MLP neurons of a small language model. Each row is named by its layer, matrix (down: output weights) and neuron, and shows model dimensions 144-271. Each number is 128 + 32 x the weight over its row's rms, rounded and kept within 0 to 255.
After each neuron's rows, "raises" lists the tokens whose logits its output raises most directly, leaving later layers aside.

L8.down999 [150 124 163 123 138  60 145 187 195  85 171 155 116  73 106  91 128 135  72  62 114 142 120 148 154 102 120  76 106 169 155 172 152 142 140 164 127  71 150  50 169 113 181  83 137  65 120 141 116  92  45  88 125 137 100 155 113 129 174 112 112 164 114 183 115  82 155  91 213 123  94 135 185 129 112 167 164 163 129  57 116 121 141 117 121 130 137 170  84 104 146 137 113  86 181 122 199 155 106 111 128 129 111 115  97  55  83 118 160 129 177 132 110 115  91 108 168  81 105 114  77  68  98  68 155  60 151 140]
raises: "ellow", " green", " red", " white", " Blue"

L6.down1134 [166 147 150 124 149  95 128 149 120 141 110 172 166  62 164 160 137  84 103 146 125  95 198 147 120  81 115 141 136  62 125 102 125  96 129 117 117 109 105 131 168 139 111 114  93 148  90 132 144 152 135 113  85 118 168 157 195 136  91 122 136 129 161 117 110 126 155  69 134 166 166 176 123 143 112 131 141 130 140 121 155 114 145  99 118 131 140 195  88  65 185 114 136 102 123  73 140  94 141 175 120 158 147 128 121 144  66 176 111 106 139 149 127  72  81 160  91 103  89 120 150  99 120 102 129 140  80 164]
raises: " in", ",", ":", " of", "'s"

L8.down1057 [ 89 175 179 122 199 130 136 155  60 143  85 154  89  96 119 162  89 173 106 131 139 119 109 129  92 136 177 159 149 138 104 123 119 142 160 152  93 151 134 166 116 128  96 159 172 126 156 143 105 119 121 118 116 133 147 147 104 152 101 158 122 135  99 148 196 145 135 123 118 110 141 190 163 100 125  81 102 181 121  58 188 164 134 109  96 119 127 131 126 114 167 182 118 147 164 154 126 145 105 190 128 150  95 162 135 112 110 116 139 125 116  93 107 209 107  54 102 166 113 168 146 153  95 173 113 179 126  96]
raises: "itions", "ition", "itional", "it", "ite"

L8.down265 [165 110 178 136 145 139 102 154 176 121 130 159  46 105  80 123 157  74 117 157 132 135 147 110  93 169 162 183 118 113 170 143 100 139 131 147 130 109 154 182 177  78 124 101 106 109  86 144 174 123 158 130 180 122  69  77 154 122  40 158 117  85 101 140 194  89 175 101 132 156 110 140 128 153  96 156 144  99  92 107 167 105 134 142 133  20 166 190  93 124 128  95 107 107 102 125 172 144 154 115 156 110 184 117 113 153 143 133 122 151 123 215 115 176  81 112 127 152 133 155  98 152 124 102 133  70 118 130]
raises: ":\n", ":\n\n", "\n\n", "\n", ":"

L8.down401 [188 162 106 158 126 130 183 158 119 108  99 198  82 120 142 118 126 168 131  91 105 136 131 126 150  80  89  94 148 101 103 142 165 210 110 150 110 103  95 135 149  90 118 121 173 114 119 125 150 130 119 141 114 158 137  95 120 105 114 126 126 127 176 189  99 183 135  91 128 148 121 164  70  67 164 151  85  89 115 111 126 146 139  96  97 165  99  93 113 124 160 178 122 106  94 129 186 136 130 144  83 157  94 133 139  94 124 139 154 151 155 139 200  74 145 111 151 125 119 123 169 101 163  97 115 224 108 167]
raises: " into", " down", " back", " up", " to"

L5.down1425 [185  85 119 128  88 143 158 152 148 141 110 142 107  98 167 164 177  98 188 139 172 113  67 152 110  71 125 138 118  95 141 101 155  99 158 131  77 128  85 122 150 112  99  63 141 139 106 114 126 128  99 124 152 168 134  62  85 113 156 171 100 109  67 182 135  86 143 127 128 126 105 158 137 175 156 154 126  73  91 160 192 168 100 163 174 115 121 158 166 128  76 102 125 128 111 120 141 114  97 123  89 149 164 137 114 134 189  98  92 107 177 175 197 183  84  99 172 170 176 118 115 145 106 123  91 141 116  84]
raises: "i", "ii", "aster", "ir", "oll"

L8.down797 [102 155 125 129 125 164 147 118  98 136 160 130  88 154 132 171  52 114 141 126 161 144 154 103 126 205 130 156 190 118  89 114  88 100 156 140 140 108  90 110 145 104 121 131 114 114 162 151 201 191 159  92 107 141  81 129 151 174  52 185 115 140  90 139 136 149 108 138  91 123  99 169  99 128  74 131 153 172 148 107 125 148 143 120 137 111  92 124  94 145 110 151 119 144 126 130 129 183 137 170  99 132 122 161 184 153 138 140 109 177 150  91 121 157  73 137 163 112 191 114 134  55  96 128 114 107 157 144]
raises: " described", " recorded", " designated", " praised", " scored"

L5.down1168 [102 150  91 197 163 176 130 102 151 104 189  74  52 186 117 100 128 126 161 123 109 194 129 121 134 132 124 100 162 139 136  31 105  88 109 193 174 145  69 145 148 148 181 167 127 184 100 105 119 129 126 147  99 115 104 161 178 121  71 105 121 123 136 150 130  85 145 121 125 106 146 166 119 158 157 137  33 171 132 185 115 121 118  74 109 118 190 105 175 140 122 108 127  92 149 105 130 112  73 123 154 182 102 149 152 143 124 149 116  94 105 110 156 111 145  91  90 105 141 102 133 118  71 145 109 153  98  87]
raises: " between", "por", " with", "ancy", "ually"